config.yaml
num_attention_heads: 8
head_dim: 96
hidden_act: "swiglu"
rope_fraction: 1.0
qk_norm: false
bias: "none"
tie_word_embeddings: false
learning_rate: 0.000826
max_grad_norm: 0.5
warmup_steps: 482
schedule: "wsd"
decay_fraction: 1.0
final_lr_fraction: 0.0
MLP neurons of a small language model. Each row is named by its layer, matrix (gate and up: input weights) and neuron, and shows model dimensions 192-447. Each number is 128 + 24 x the weight over its row's rms, rounded and kept within 0 to 255. Numbers have three digits each. A neuron's up and down rows have the sign that makes its largest values positive.
After each neuron's rows, "fires in" lists the words (lower case) most often at its 100 highest values on Wikipedia text that the model never trained on. A number after a token or word is its count.

L6.gate806:121118142120133109106105118125151110095130147130138121148140132133178085145117156122091149163132123158103127102089121127138097143204115147131168116110125117134117144121100149108103152125177140177131119152115108136134125087171117140137125168159142167097144154136094140153110113086087080135169090133162127119126124140117139079097132160159148105118133140094110122164124128124117117133131122119176168109103108141163153129150178121115170137112130108115122118078124178164166109086111094113130139122147156164099077085150170117160168120164138125176128085149108141131107168129148107131095179146143098127113166075127112106106096111158116091103128152108121126113164119095128144118156106122121132136195153146178115147150132147130102141121150159154092126155159113143119129153139075
L6.up806:115147081144164130122143128122139107156149147137135128139115155104145092152098127154134155144103132135090120123108103121166158119164136121113101125107111128124120097124102130129117120177146123124137125127138149109153126131154142107130128131141150098079144122133131137128133152170169116116096179159099138146131119126162102094125119092150130133142110124121148049110105113120132099103142139156155158153148184106098127128131144101140106118138135160111155173100127097153145129130104091127107119132108119135104148095103100112122139212167144148155151149163135162111137096140118138136145125133141097138174130138133155105126120057172164120172136124117202127148167132079123131125145136125106141152154147138107121125144158151111118151146121130159103155153091098148093121135156100
fires in: "from" 33, "by" 19, "since" 6, "until" 5, "over" 5, "in" 5

L6.gate1115:122168115111128112124069142106171092105114124112095134095125147128160120104105154131132143159152098147150122139100101119119166124118085131125150092141143126114129064138093138104155164183104131124140141175127071129082084110106096093159118187129136140129144098145122103137126098126124092130159164130154108135127118103121122082147103119096146137121112135105135145137123148123113081161144134164069169126113110110127130131128144131138127115137142113105137117131149149131131123098175121098095138115178149172095102113092131087129151111099128093107103139140121096161146088110116139122108133094146089140130169165153152141121106182166131111139121155134112131137077120141160148114132142124161138132097109103126102129128103141165108108142105109145082114130156161119109133152139111
L6.up1115:121166114131106109144131137113099117140153127169119113099112127127091148151114169127089154170167164155113135148128126091136096132124147128123123092096138094149151165151112122112162125157112086127121100117169163132114138153119145151135128102108123136134140126140133140119152128153121182109126106139134103134127166152116153122080158165128105185163143112121135135115098129152090097106132154121181096151104170151086118099122120174085130127164131125121133162135130118137104149126137146162104134107111110129144116152136089149153098162129152117112149136113166109152108109119131119119105102097132141117084080108140168085151078128123118128084156150144122127142145117158130128126107107134131147130120087121111192131107133112117106153127121129121117150151112118108119112144128106
fires in: "of" 30, "for" 13, "on" 10, "from" 7, "to" 7

L6.gate849:103124123083137126131139121157178160128147162132152094140128110118110124153176149141118112104104147121106110123077126144099164142152120089146123104139138125101129089129130144152141164176090133146149107146088084131149160145141096117202115137150130093110164168173126155105094161132115118114141106143110154124159056165099141086170186089127129086087103131125151127123184112157118135120139143162136122050154160151148130137136111122115129121081138135150165111159135109147119079153100138158174131111151144113154110136076159159130143151165106111156165118137125154119139124077144129148093140154125086144154134151149097148141120125157153141180110149130164103144164137099111090129126103097126158128136181136129129110154162110143123114135118132144108125164106121133109083172147127
L6.up849:169155119105114133145098126175135161118151124120170092120095134122159140123108125128098119141132131139191141135145133121109137143159174135114114097176112131150128121127171176078144109116134110107097118148152136108118161186127116110114135121100097119119133104108160146099087102134122082059128129117128142085170144116151147100086140152113173143106156121099154152138108152160103124133138118087178136112166128102114105151116145143094110119137132145116137147114129143155116114140106159142118113141103119102167164131149117128117139103119114096145100119092148128143145115125151161121110147137122149126106133167177158115124122132140165133125167139144158133129133138153138126155069172123131149130096113107115115163092146139144116130098086093134119133132139113121179159117148111
fires in: "was" 34, "is" 11, "as" 6, "been" 4, "being" 4, "signed" 4

L6.gate904:130165151116153115113166086145141128153122132095096118125128153147145091140100148123118141110145139120124130100119117116157147162097125148135163151127138121145093140117111110173131129140132115103159125117125106163157122113139171121125172113126164130115140121079110147136167099106135111100105137139164156120174158156134196099111132138135133150144153133170128120159158100152177084067117120122132135125122100116101119091119135140104138100113108157186148129127116094134082141099111147109132086142104143139098134097116073160156154085120105153145102117109083147162131094159132142134119114111170103142117145110112173105132053118117126150090137088126108108092094083155158147135163155124146170116142120096176189111148110068108160134180115125149115137134117136159122142101125126
L6.up904:101144131111184139119094093109105125119113111115137126105110155181190116171145124135130144128072141107088055113116108159131163133137111101113109146121119153120113105101120087097120122131141190104145101135175136156140132159118114144116147151065189103122152119133085104116096124100123129114121154074138129133128114140110175055157129125109162073102156142132128142178119145133167107123131113120116155131103138099129141137112117132134158061077190124102106110163148119130084156090146136155212065136154124122140125116129113146144133121167106127136149130141150132146162121120114102124069138113136108086149155121132130166084142075136122120113101137131111125145149147144108101167151118097140191127121153117091125141070119104136127119138101096108156121112129096118132109156173116
fires in: "the" 20, "first" 12, "s" 12, "most" 9, "pld" 6, "best" 5

L6.gate606:145130132134093151107106127061119181127156141129162128091130129174107137120107207122110186119139157107112128114143130162102159123117132093107127094135142111136127164106157149102125117138124146116196134159113117137100134126155129081122121127134158120106150118134146152118075147117113097145138145139137140100113090132121126126121163154136119111106123126162121139094149157118101082129153136142121146160148146100165131153098125140117086156129082151089139125140140120148103116134161167129119135158077126109156125093159128137127145154123062116164135176107114157173110091128114134114096132110146103132158125096119128104143154120148135102138130176153107145149138126109137131119118111136109148125149153144137146175149138129125143114116112111118093102123132124124131163145104140
L6.up606:138144144132091113135101091132115143175140109168116122117113126135128129158149133142139135104194125115131120152147116148142136122149125108102130125154134091151089178157128096133087138135116130109116145136113138157080153167151165114134096130146113145104097106118200176122123109104101143136075138164130138157102154125135124123108137125135138136149122157152116142163152119117099126121122120094089088150116108147109153104105080127168106103130108134104117123149110122122099107130088164105094127096151148119176118092118126132094131124106087141160128131105146126142120166095141123109111093123161138107105121116142119104124104101115141152123143128131132130186181132114134130151128162102135156138135085116166147133153123086145080137097136123109138140085169138136114150156139132
fires in: "with" 25, "do" 9, "of" 8, "did" 7, "to" 7, "made" 5

L6.gate749:069142093126133121138144170142143120170130126149145167094097146098115096085166097146122155157094144152103141151112137119075125144096140133095094125133123132089119084114158149102115098142145136129146116132149151140139164135088177116166130130102130119165135108168091107101116140096156111075130116087107139107135133131116106148148106123165192178112152114086101117132150113124070159081151144138150132121106149103135113131136158137133175146142145127126133128129114159094129090141154099121154153113138154103113103131119102107123164152147109114116172160152159164145170154096127141150106107074120133104119100126120082188133123086137112073153141136119168114062147136083126146146121132134105140095171189146129123086083132196070114122115152127117143168199116154126127154161163174
L6.up749:107124143141168168146124147165128105130111181105154143146140153126080105080141149121110145147080132106105106129153126118110152125141191123082120152148168111104112141134141136152176140117078143089154148162138103122144146118133129115061156149109101148138104191133093131114148142129146156101113124120108112121121147124118108134148108154114119146175130161176113111118136121121098177108162156129144127133135110095099141136111147110123167170130103116106114144133150153144128116123160138138118118122125107094106102084131134124129173152095112144114124150124116094129183138164138113132168081117147122138122106134156101157086136104135143135113126107109126102095106151111112136079124154145177158079158117142127169120109168121104121087137115117124110167134094119125137125125101110
fires in: "he" 29, "who" 23, "she" 9, "they" 8, "have" 6, "also" 5

L6.gate1496:124121116099124127133148135119153143102116131116140162133131118074163134157137141183183113111113124114144113086082136125147125155141151090107097075133107147126082127120147119129109145153112140109133119151053114118157098134145166127153118175172087112139167092124135141082114116107133136127120142113138115140116126146165145120144150150122086134125108131123171114151145130121106109132161115119150161093128099109121124134124105137105111093104123123135121125146126150153127138095140120114179117133140144110133175109095137166128141096143132122138100106133125120127088103115123137146139143163131112153186132176165112128101137202146116116118171124118149097103102071115147120112125151095158128143124116073145134151100148123137139106113135080111112112113150095130110110169088126
L6.up1496:138112144114111121142142126142105137148170134148149153154083131105143165169109162169114111150080120131127112174105088130168102101127157177121167125147143143119151105139170138104102105160114086154135174155154154126095103150109135105152132166114091117110127119097164135155168141123170131129109132140144155136111126124120103128140130123062136105149173099168159122131154121125136080107111165134134115107133138146083153097101101110155149143115082114130093106148126160140101028115153149179117115137123108120175130110150161126170142147118118071138175113140126114155112138101138147100106150140129132130117108115129127173089124096100128115165141105132146159121149138154124132112111119161133089105079118111141125111168127137078163141133121094115128135118071124096182117143092084
fires in: "being" 22, "be" 17, "been" 13, "first" 8, "not" 6

L6.gate979:117103103130081130125140124091105176078118121121147104155083145131136108154153147124146132174136148142160113108085142159113129129147154113097118125127139141121125112109141139114132146145129154177184153115119118094116154111139152153167137101166145171089136079122092085132122097105098102085134177130135151146125102123127116119122117127095109148065132128101124117153142148122160082136129107129132168092111162156146136116175209120095120129126116121135102134148124114094154093086205084144165149143161151126110134112121123109103140132138121135127093140098095153129152117097141107105127140100146091117150084102140141109102135146140145101122124143107119166118156153122146121077134120114129091132171155127125155149142156132157111151114125133140080119122135098115122152144132084
L6.up979:116139152126133121118138157150164170078119131125088141121112138118091120134114181081140124121159182096121115116166109129094148145141142121094099087126165108111148133116120135140170146147156124101122133082102156117130169104155116138108125142098100152159106104123105106130147142135157133089105160168107157132112060115124144149127100129171151100129151153109123128135120132133109140136074145157114152121117138139214154119158153118095129126116154108118135124139151127109138128118128164111136138113123120094134070180123111156124114116114098127086108075095143106122140118118111096122090107144154144167092136116099122150097169161116147118164144116102085118153161116130170141151130147126123154098126084118097140128128123134122136066135126134141138163153115106128134128076148098
fires in: "in" 55, "after" 8, "on" 7, "from" 6, "to" 5

L6.gate744:133100101113121155150095134150089104119121123132079088127140116135090122178136146146167162137125152143104123108162086144107126148166141101106156118138129116118131109099136146135109161105134137113182149106103097088118152099158137090121124121132140129106133156175104118126147153117118109117163114103139182159107066107135126124130094117142147131156154092102149120099120153132130100147109126177136165093133126095160184156114132140116141138138128125123157178094155136131156119092123148088100150128186126120124122123087141144161157094142125119087165147138166134137142141122165139118071117074147124154105152113149154137138146127155137108129120147116111114076140105104163099123145091106125134110148136131122101108133115174130120139141083112162121126140095105155148088120105114
L6.up744:115128156118067153113128167138128066090095154134128121103115135160098141110085151233151085129137140122163130127102093145117125118125155118129125172087149125133122102131147115156101137136131151137082122138087127118140100104128138110111161135096101150141179154154097131136115143129110085186169118153153157136128128125140072088111070096179124059137076123123126161127149135122077113174120124117100122114103164180092148062118173115103144084128102123135108117110143136166105130125117107156148140123165097139123127104114141134099124157123160126164139077120179110138147097111171124116102126107123167153106104120137125138132140128133192115163132131138114128090155134124144106101137130110157125086146150131104149097100140163148121141136148137113080131163139111124147155116109122
fires in: "as" 65, "in" 5, "from" 5, "for" 4

L5.gate375:142072108182156154117094140158101155129096138154115131084151125146092112133116151146183113141152131154161144171156178118145124115129107126132145135130157116151095160102132152118132100104127126115117105125084161109159115185167116081112133126133121075115092113128135136145126142114113140122137143155097135104157135083121146155122124113181117126141165156102149114104092111088129100128098139121155174117101085147126098101116128120138098089141144101082111136112112112142140134101136100112157142114126126158091133168171116126165104139153106151130138135131152092117121142149158149112120106150147123109138115116113145144168128145191093086151157147080124141109133106126166090164132139127091138137143107124126090117110134147121135128139106148145117120112085126113115130112106132
L5.up375:121120102146137195103125118140123120141090134185144114174089104140125080131130141130101134127100125119131179116109139146148153145125117101118156128144145131124153098156159136089116164114155121164159101130101133092135145116105154122125106113139115103163117146116119119116155138139135131141181149139125110095119128101112102118087134131153126121098129117134102124105120077129109156129161157120139142114090144137111118155151101149117121134146127156162116109153105106161085115092041107150095133116146114111119155126149139092102141153132126125104108115137123107140119124147141123131106127111128125176146138141092089123094147127121070143149099163098118171130117187167091082142143100156116171131117102175100117105129126138153144122119089110097141139115083127148122088084147162
fires in: "not" 22, "also" 13, "than" 8, "still" 5, "since" 5, "only" 5

L5.gate753:168135115126147152145159107118159099137128141131112142113171135116160131155116157128130160133138098124197136161145134151134139159156135146140091110130149134170131108112127142116152153187098154117101172190115127145132133092117095099115144141109104094116134146149180115070118120112158141136159153151171113116116093114125117106139147153107106148149179084145156109147175154079082085108129111125154137100125105163143130131137100143148156100118148141141133089129169119070129146146182148117147136111139130127119127092111091142128169135145084113184138148151113123151101091141135087132104116153147112137157108111152137079149082129157115100151172158164096119126130140134146102117135109130135136097072070145110117137165107100113142123167147152117120138094147119131134136073164135
L5.up753:135138140110104109129130190128115146127195126143100116147111132161148110166100161141154152143071104156099094111146146109112104119146086157116113124114105092120125124105174141103134129190144151154119126064137114121100126129105121136156133164169113156073157136111134162130168101113109129133139116133121126136133167124110123138092135116145115163093083144135134122135121120148095108152121156133086137121095158096105133092152125144130087110111184095130115139177103150124095145126126169157158105130133161131135137177148101162122117118145140156121135114141126145167143129101139145138147131111128146145115131190111126106128111113127131090121141095073131129065099143121139176176103153113147086142135184105143190097126126108147146125129157125127107116127132179145139128197163147
fires in: "of" 41, "to" 21, "from" 13

L6.gate805:120152152109129102116117118142115121127138139151135136129124153137117096139135151147107136094140141170066103175139079130180147136135114103155179136100142136119117112159064134127096110147153092179127090155101157139097174110120118158162098090140090145126154133139090087073121158144121135152160133136172143134123125180133140127107117142190142129122117127099143135110142129122147086107168097112143121135136088148088140125123059097122091108138150161144108117132128117132125119122138145085136106135139182084152161125093100139137114177193120116123117112109125158120145083082138131130108149122144091128096154145151181169114136144115113150140136165128094169117209115148135135139109161160081102132131160131146113115111176138150116136122132078157118111129130130090173118128164100
L6.up805:139160124145138135122091143121133166133153119110125143147133122134172113158107136129127113182151135107126135147111114158166114107171142159135129104136125102124154127113158138124118123162123148115173109107103136102102168171188112149156100096144111119162152120095157105130116135126141133100125124109113151104142134125078158088132101172140101129118118135124139113157126133133139126154163086109076072096108120128115140124146124141097118116113101097117139152159122140132072159127161111181144100108124161132127176135098117122147143162131113114101132121111138091123100134110126130137133085123126129167126127146136120115162118122114131105141087149129107134118091155087110103113142158126150108120133059138102121132102146142127141163169184126123119138158116180187114141167145113
fires in: "of" 21, "to" 10, "at" 10, "for" 9, "with" 8, "in" 6

L5.gate858:100143112112176141144116165120100123126155127144142114091144096134071095159139131089146146130083135121138139111112129178106103109100133128101145128147113127151098154113147110134111107116140163138090140114096123119150128144150136111117080121147140101120114156134131182116119137132104143148160038121151081118158171118119126153120141093124129133184133128112106128135145170124105142130163154110153147121107138099050103142117083144127137159108103105121101139097115127145132116143145136128133186127132126096164138129147118128179147143135111113146125136162126115137118130101214165153180126124106155117144138152091101125103153088141120109093098133112112118114158106115140140137146089169108118090116100126150178124116133145137122112103150108149106118126125145121163129123131111
L5.up858:125116082142111135144112128089147126132093152108103136125112102070144128128152130105110120168108101126140115168133129107141124121119131131077127117114138094123191100156123123153108139140102082121131172140155154113172125127181104110111152174124088140143137145136120123123179180148141127097165113119151113146107136107097126165128131150149144114107097111073127190154131133123092072128140096124145144103159129140139100135125178127146118093158156124116169149128110146135165080121115099123164165116125151128138120150137123132119119163107093119157124153138130135131145130196110085137106125126100150171135121124117118141137178083133138101178140096154131075110078125113091111124113139103103141143116153157151124149104095100116128132113138113094122124134103119071171167130126145
fires in: "also" 14, "not" 14, "i" 10, "has" 10, "t" 7, "never" 6

L6.gate565:119112104137087130085147167123113138111146156112127112083090160131122130144175154118111158134083136183127133134120107168122091100180174154128149146153135106146108128116148141120138184173121113104140123136164154118104154139171145127164124136097130126131113152145108129133120155129159130135130132155137136121118136127137133130160124155141133097138129103161131142147158140119125130128148087117107118109114090129151144138089100151119114170125105125120116199132102162109127151110167101123124129146098136172144096138142144141162155179110153181115130106183118123161140155134122127111121149114146127115162121098154108143106133120116122119134145134116126145148149121090129104100160116113087129102137166106117139146173143120081141189095107111131135111140135092138148114166122130
L6.up565:121129109104124139127161107094161112113089112127079123133136109087155147137083124101139136128142199106103178137151125148114064141071165166119161152136099158142111149138109154076148142118122109114103108116146122165123108137152148147152123099101148140145171126127143144196125130125130164152137152158130119131115156132130122094135170104159099103137101121127113145124169135114111149123144121102111147142111116129122124124113159131134097090137121124090089076092113128134112125144161115103170122158122148111108122142143115111153151166109162119118127109135117111131089144144146099118114143125118132130180124133125115196068141146135145138100126130126111118106061165134173142124138175125118147130119130121148149149180161140171090142095142125132105136134189136103131170128143119
fires in: "by" 80, "from" 9, "of" 4

L5.gate166:111157171115158114109131099160141136128127122142105163117119095137137131116144137146096131084122124110137080080127147165147128148112155110087128141149116130086075099102095183130177116185088152119106169179091137147174129108132120103146115146159136108133161093102147132162143151098125107133144117140099158097137106130119108135157127105147147099140144093100125118101170114133138118106138091116134167091154124094143175129156095121125138101140093165106158135116137086093121120126141137129121076104145121137155133133116171105110115121143133140174148151156156106127137106137153167137113114184107151098121131166137105108158085127137120109185149101151143104119134145118148169090125175129123104130137152086123124152095130134110128123152183165163124110108139131149151133104152142
L5.up166:132161097164090145179154121113125130119133122143099126144187118121096144099166125136130132133133136111139099096097140143136132137158128134116126143193147137179122115148122096094112154059160143175104146093107110132124094123142135144116128148114172152136101154143144168147083195152156147086170120136123114114138121116140111120098144149118111102150174137160151177151155134177134148132099159167162104095131131125123100135166129129145097130109134117113107110139163157128127083140106142109107174120112068167158142119162141131113143171172163119103106128144118159126116120117113130123084158107157121096107117157142149126090131142110116124123102143144123091126115096128136158135164133127115139155103096119130093149181116141105129142121155118154135119145126102107139136091119090
fires in: "is" 42, "was" 10, "are" 5

L6.gate1422:158128089149089106111098113108118174059134148146134100150101128130180155133132142157113165187095155180106163164115089137124101159148159114126127124112111105132121127140139155106123105136150169142162129111144141124106137095158093145136097130100117088089130162152128088106102142118134132131116117104123150158146118098091110074134152168132076148164139117142159170117140143102128130135177131104124134106113102139138115139109125160108105138099107053112113123156090177143155117066181082132139156149131154124127124133174135109094136125145122167141097120141135139121112117146116134145143151133138104109155119120113153131124132163106134120137137134105111154140151075128112132117129154108152112093095123093133116127135126152106125129131151133141106111134124135133138142160112058
L6.up1422:166132138131116140134149106122155102138175148116073122133133153112132103212065146167090146147093127110160159148128073141120092107111154128091147111119082152123096147106104175135129109121134108107151121134115113132154183112170124116138166179166156124131130139143124101120148126143148144138162183140108126099068079145100125139145126144137106113142162175112140123149146119113154101103085132138125087104118162132112121153127147143109116118168122119112138154151132158068073119125138115138149113133097168084096097139116137140140132156131132110181123119130138141118140127142158128114113150136157087133171144151135146157093142128149143081134113124102127119143133154089146170118113138123144140150104141117097144132097094164110171125148142122183115113131093137132083108170134138
fires in: "in" 31, "by" 19, "to" 12, "for" 7, "after" 6

L6.gate122:135107136156112134155129136147106150115153106105136104128143103122165130120112138126138101128146136156081148122151136109095109107140160098115131130120137117113121152149099113131132145138117139136140151140115127121134165118143129093132117130163147082120121123152149130108107153125165145108166100139071114116113096131135101127152168105118166058119141119106114101149138140116141172148156103127120159132137101096112112187077141111124146112133150120133114119139129132145142103125150130127098156118136151163151118123154141152112145126103142137136075133179089118119137157133097098128108107160106141131107135119123117132125142161145114133186103117130082130157127106106122128128104073139099134067171141107119073138175096197118088129114090142150163111135148130151093115160104061
L6.up122:115152095140101155095130135154103104153141136112104125155123114172131116098147122134181153121107121132129177118151104162103161139153125085136145119120154156123119171167148112137143141152126141165106107144104107135129162161123122135093157107138125130141140093171139114116117130075149113117160092147105105149151130144113116125134159118140114089106103148163078130114159114143102139140137154148123131130101089115124096137187142141111142124115148098141162114105150153083163137140133148183172165140129138106133156151119115119154120117201118140123125130147178147163127098145110109135138128135130106150141135139137129145128118111099175108111175169105137112124159113122145140115131144129106110132122117135114151159178179102130113151129138095115086116077129121136137141123106118
fires in: "the" 16, "in" 16, "to" 11, "by" 6, "according" 6

L6.gate42:108153147139148146124130159123149150146090136085118159105117125108192120136156106100144169149108101104133136189113099092101128152101140119122161108116125164089143125114151133098123123134107129147123130154128139180133068137094083111132090116110150126110145139080184124080090133128128111114129110096084137121163120144117103088098109146115129134126115111117105128129134140122125113136179134114173116099078092137098109121160110148128150096135124135177120159113122111145131085103140107107133106107136121170139112131123124093072151125154101100171108127156103127136154118100121139109103104152090107117155145147113144137117158163127132162148156123112145153147077134121111149114092157144151102136116123089142134097129145127137093146139154108157151114114118166132111097140129153
L6.up42:160109137139100179114121073122119115118135118075107125131111136136189102119111150122163140119130140162167119134108158124111130162134149109142137149117116150098129168129129151152145129131102118149127130152152103145115116104120099145148142103157142131123140100083170121113134102151114120125140159114150133099136095141080116136090143164075139108110112130129142117134119128130113152156109103124120088089166167088171104157047076144082098114153117151125120139107119118148177111113155079103157166065146158117151142140145148112123126148132087121111118125114150131159119123092152146129109136126125106146164109146124143109124092146124110098106129135115133142143115087137117091112114143090142107119120132111104141168117077142160108113136176131109110104123137125144142143178117126
fires in: "to" 60, "and" 21, "or" 6, "of" 4

L5.gate1369:143102152160152108089137138133194138122121144076107117129127105102145082141118128126142169134112171121129114120104075143121162165197145143136168118135122104131123124129112089156145162144095134100142118125131174148108131194140149090104150126096155138158111094085138143177082117181026119142121134119128142149111153143119103147129117132146107101141100131138178175131127117148110101123109100120087112138158122121129132160141115126139108121123131112135134191144116153098124110125133122136129118122145158158129142116141159163110117138132080130128144177086137137129113152072135137128102176162165101179153135175106119149117126116125113123066158111146143139141124151120162178118174181142130147086115114135105101142144182148127085127131108127124112143100143115126139120106130065
L5.up1369:146180135156167090124128099103118121129145172119103101139110143117107132165097156128127136133113155129144120155116114131174118140139186097144142116121095122117136107119179162150137164141160100165102161108150141098089135143111123100099109137128143107126111098106114086164113137153095092135144098116099139138132134138121076146089138138146103153163142134122122136144117163140102153161119160114118100097147148163125125138147146149135160136130116123118148102158136144098131155171155152115129143124129170151129163122116149121118125121170150141101133168127140129121119090074125121089130146160119092146109162147113137132121131137118178124120120115096161104170178141104153138100122171178115138109150127186064156110173114136137129136101153133105102145131154137114137136152120091
fires in: "as" 82, "when" 5

L6.gate162:092121133123114109126118099111172128085127165155123105161081129135139147138148152113144164164115152161129103109145095118160170145121099176126156136115170120128123167141109169118110150186079155109150154130106088112106122118095159167147118125135159152137151102132140122128158136135118108154185152090152161105117105119142123148109130115143129148087128132162136121085116169113156147139120156142111185118163134190123088152137088129162136106136154113096122123129123127143166089106132090099080140154100149167106115171129142126115122124138088119134144101131131125154107117111123111147106152144135099107133176107174144111106138157122122079147134159106101120117143138075076136103094138159118128144105159185132113121110079133166067129134116096135097098138116133128128146178146107
L6.up162:112097082100125131117093158161093124060138118148130118153115101137118100086118081134120135168082138134153089116111107136127134147181090150138173154137159133131148126116091141136132122166129161131136122077147102129110120123150125107108120156140110111105153110098130133124080108121124162142136136092168104136135116087135116170123131155140106129136135105140143084146107138131149145156158132119108124156146080130115149094082139103157118169152127144114111125053081141129159128116111114130142167148064121130139076121124128093087140128099135124096153127163098130158114166095133096098134147083086138122167165094113112135117107138137113157112091123083112120117178126129081150139101105152099143117137136163127103128117111148143143117122157132121152094128139130127079110095119127
fires in: "by" 18, "of" 12, "to" 10, "with" 9, "in" 7, "on" 6

L6.gate703:154103142154068178105130106125147146095153133135139088137118165104143178138124101137134100120121117094143093117168142118128149160143122183103118160129174177146129167154110133140106112101102135124161077120156134160121149136136164145095122142110094132155166136100149170085066167126102155149107140111157066121161126107153156112101104096146151125132179133162100114124127121128131129124107080115135157108120069093138144162147117118081144104153108141102110140153071110130159123103113130113165112132110145131129155131119153096119167139092110132125143126113094144113131142072139109130130103167161074116142102127057156130116110126149097129090079135126095104158121103093120143130114137066141144129141185088119144102136132106095102189152108148133152125126171149104112107145142160
L6.up703:169125087145101179136131115119131192117141122122062131152094114140099121092146109109094150109173142125145132071174124164177169126115119127114153116128130159154126124116137102174109117115127083124148164131131113101134110115082137151148172127124129139132105115191179132128082105150170105123121129131154106103155146132145132125123173119164087121135124110113133135164181132132109140135129093100100077141113111135139110140131149151141136130109120107065061162150146098143077162143131165152123138092130108138132097117150156111134096080119156105072131115134093094149131156110108100136150179127116142125141129102116135146100083168107134117154123066087111118119151127149172130134139157108115129129141106104127149103196163140083132127132158142123105124078161106137121134132124139
fires in: "of" 40, "the" 38, "in" 5

L6.gate1029:155154069086097109109117134151162118118137169108121114161108133120138078109144152150133120125085101165110097100152142119140141156152080118104156089114172102127133104099124121160119126136108108129158143100116115102109136117072106145149110092135133144106167099115166117118109147080121114144104145127147142176196087110139111152079165152111103118101172128161074125082138108144110116110189137131146113128154143118150107145135147096099151109093119115143111115074106149141116132107109151118106145135086161125074120152164131094086107065138112111165137183137086161173180096093096146098122154126121128100138129153136168130104109112136101135128162135125116152105121100107124140150117127107126175087114171130180124087126167127123081135107122148140118130155134134132169148106162118
L6.up1029:150128128110087078102130148130114142113138146121140150127126123122133118149110106146131084148094094149090093097109130171117091156171095112091166113103162155111115123161120104158131102167136158073156122145125146126093135114141102138163104132136118149139114128128144116115092126158126088110146074140121096134160094072128107091147113180116147163118146155170113120148116097099152101122130143162129157135172143161121090149145153074109145162121121114082164113114118119102094127122086116147099120126159143119168113087109106142134127129134109152153105127115121134140162121144112130126119101141120145160127159156155162140127109121118106117173122124095115114110093150097108138159183155176116134123171157187179136115089110135119121105084103153172154130120151130148090123131146140
fires in: "well" 20, "to" 16, "in" 13, "a" 8, "of" 7, "and" 6

L6.gate1518:125146119128119129138093190132123123113137192114104158135174130099185149129151120117130137133128136110167101170155128133115101147128100137148131162140117159146156153114104119178138142141122106123123076137113110129120130109188135125114173123135127084120085126130133140136095131112113151096106127153128116105080109121121120116128086200123128105147130154112122125088119120085149141098153107074101132119111149102107139146111149155102157120159106109156136116094098128152109118111134166135146155148098149129092095090111166129124109133148127139133144123140147126143129148105137181153114174117134087095131126085121109157083089095134153096137142144143092107121156133105134121063136116138097143159140149143140087082134113151099155121122171135152147168156138118095138096143129122
L6.up1518:144125174126097102100142179144131142098129099133093137128119116116157103164117125110119183153099154086136120117110149100163144130116128185143132099109113122128118142127129137151120117150156140127139135144125123161151161107128100129149108120160144150096109134128121140131101158138160140101094117121165118126146109158143169092114088115097112136155133166177111089157127109128117120148113140083100138096111160119155160102101155119125128118154144106118096138135108182139157085121134126129146114131094120125159112123146087066167143166135098090122101149125121138161163120149153127122126097126088111104137121105093105083140139125123141160139157142143146120188122144098144142094156122153104127108091117096143102131124152074159122154147097144129131189130145129100142105117173107
fires in: "by" 71, "his" 7, "of" 5

L6.gate1287:139106108129086098112146109121168094159108128142070110100129136130170159084105096140157149116138143119120092113146131113192107168103082137173140138133171132150116129128142091147113072118133077122119118120138082138128130115123129116133082104134148060099163142095124132146120151108133126161091147173174132147169151135111121108092134123139137188109152140144142143098164116144180118121129124111118150132153097105107077164121122142147149105104153104119135176101154149129161130101121150076150135153139105112090091135175116096115111092116070115110172172094095116149123142093142164111118103148136126092082167121094148093139095138112108147088135123151131128123108118114107150102122142129144127143100115093164159101127145130132125134071164139099085103079114143141171143132083113
L6.up1287:095142153173152140129120168054161108055158083131101152117202108141129145108157084148112142098114092101111135169115076090121161105156168135106139113136107128133153104061135133137113142142120167125113106090105127124143108154116131098143087124115127090139135091144121125127143143144106135129148136136124193164114114154112123120082156095111160121181147161117124130147114119107135158136117130136141130116075177122161119123121146155170097129111141111135138111122136139095142097108138087162114103104079106111113112174127132144096130152132104155124113146150146103119123120133129091128142149114161123134133176107156124096135125151141129089122146098138147137122101141109131119113093098133112148145145125098125127137158072116174129099126116135095147119133132106087157129097106125
fires in: "the" 25, "his" 15, "her" 8, "first" 6, "their" 5, "978" 5

L6.gate1488:162104116120133120113117119108088100126109112116143081164148135141137085137107134114143160101163132168109108172132145119118137118139097149143151115100154114100124139165144099144112166141127114122141107107128131170122136097134113102132116089121138120082137105116103166144143118104136101113138141127151171149139172127133157131140149117159120195123145165117136135113131132089148135137122132164155155128112140123097164143108113097109119105106147108137119153135134142106104157128107122112140133111150147085094106106165162082148179150125102117122124119101129119135125115137099112114102139136133098109118130119126163133121087109119138102142162121117155117122083108139131088102113068064131090156183142141116116157130081080105123171099151108146118106133148130131136071098135122
L6.up1488:099115110103163122178131131111108121085112151124164124137125117107159125120141144131149106064142140103118111107134133163122123143140129119157129059126128145154138090129140184129159128120138166129103140141156111152129139153122106118095142117164097127104144130103163116126145143060108109135162144110131127127144108107099153180134160110122119123134108139123096158130105105107132131122074149131111114118075163155124134130112142116140132137158150177165147126164144119108129086138109161086164147163135166104100139153145124100112145119130159038186107161153174172093180097099119122144149169136140071112117148152135159123133141115102149122149148119098111127100095110137146111180144122137158142127116204131109094139161107120122114131144147133157137157176109116108120154092144090
fires in: "the" 80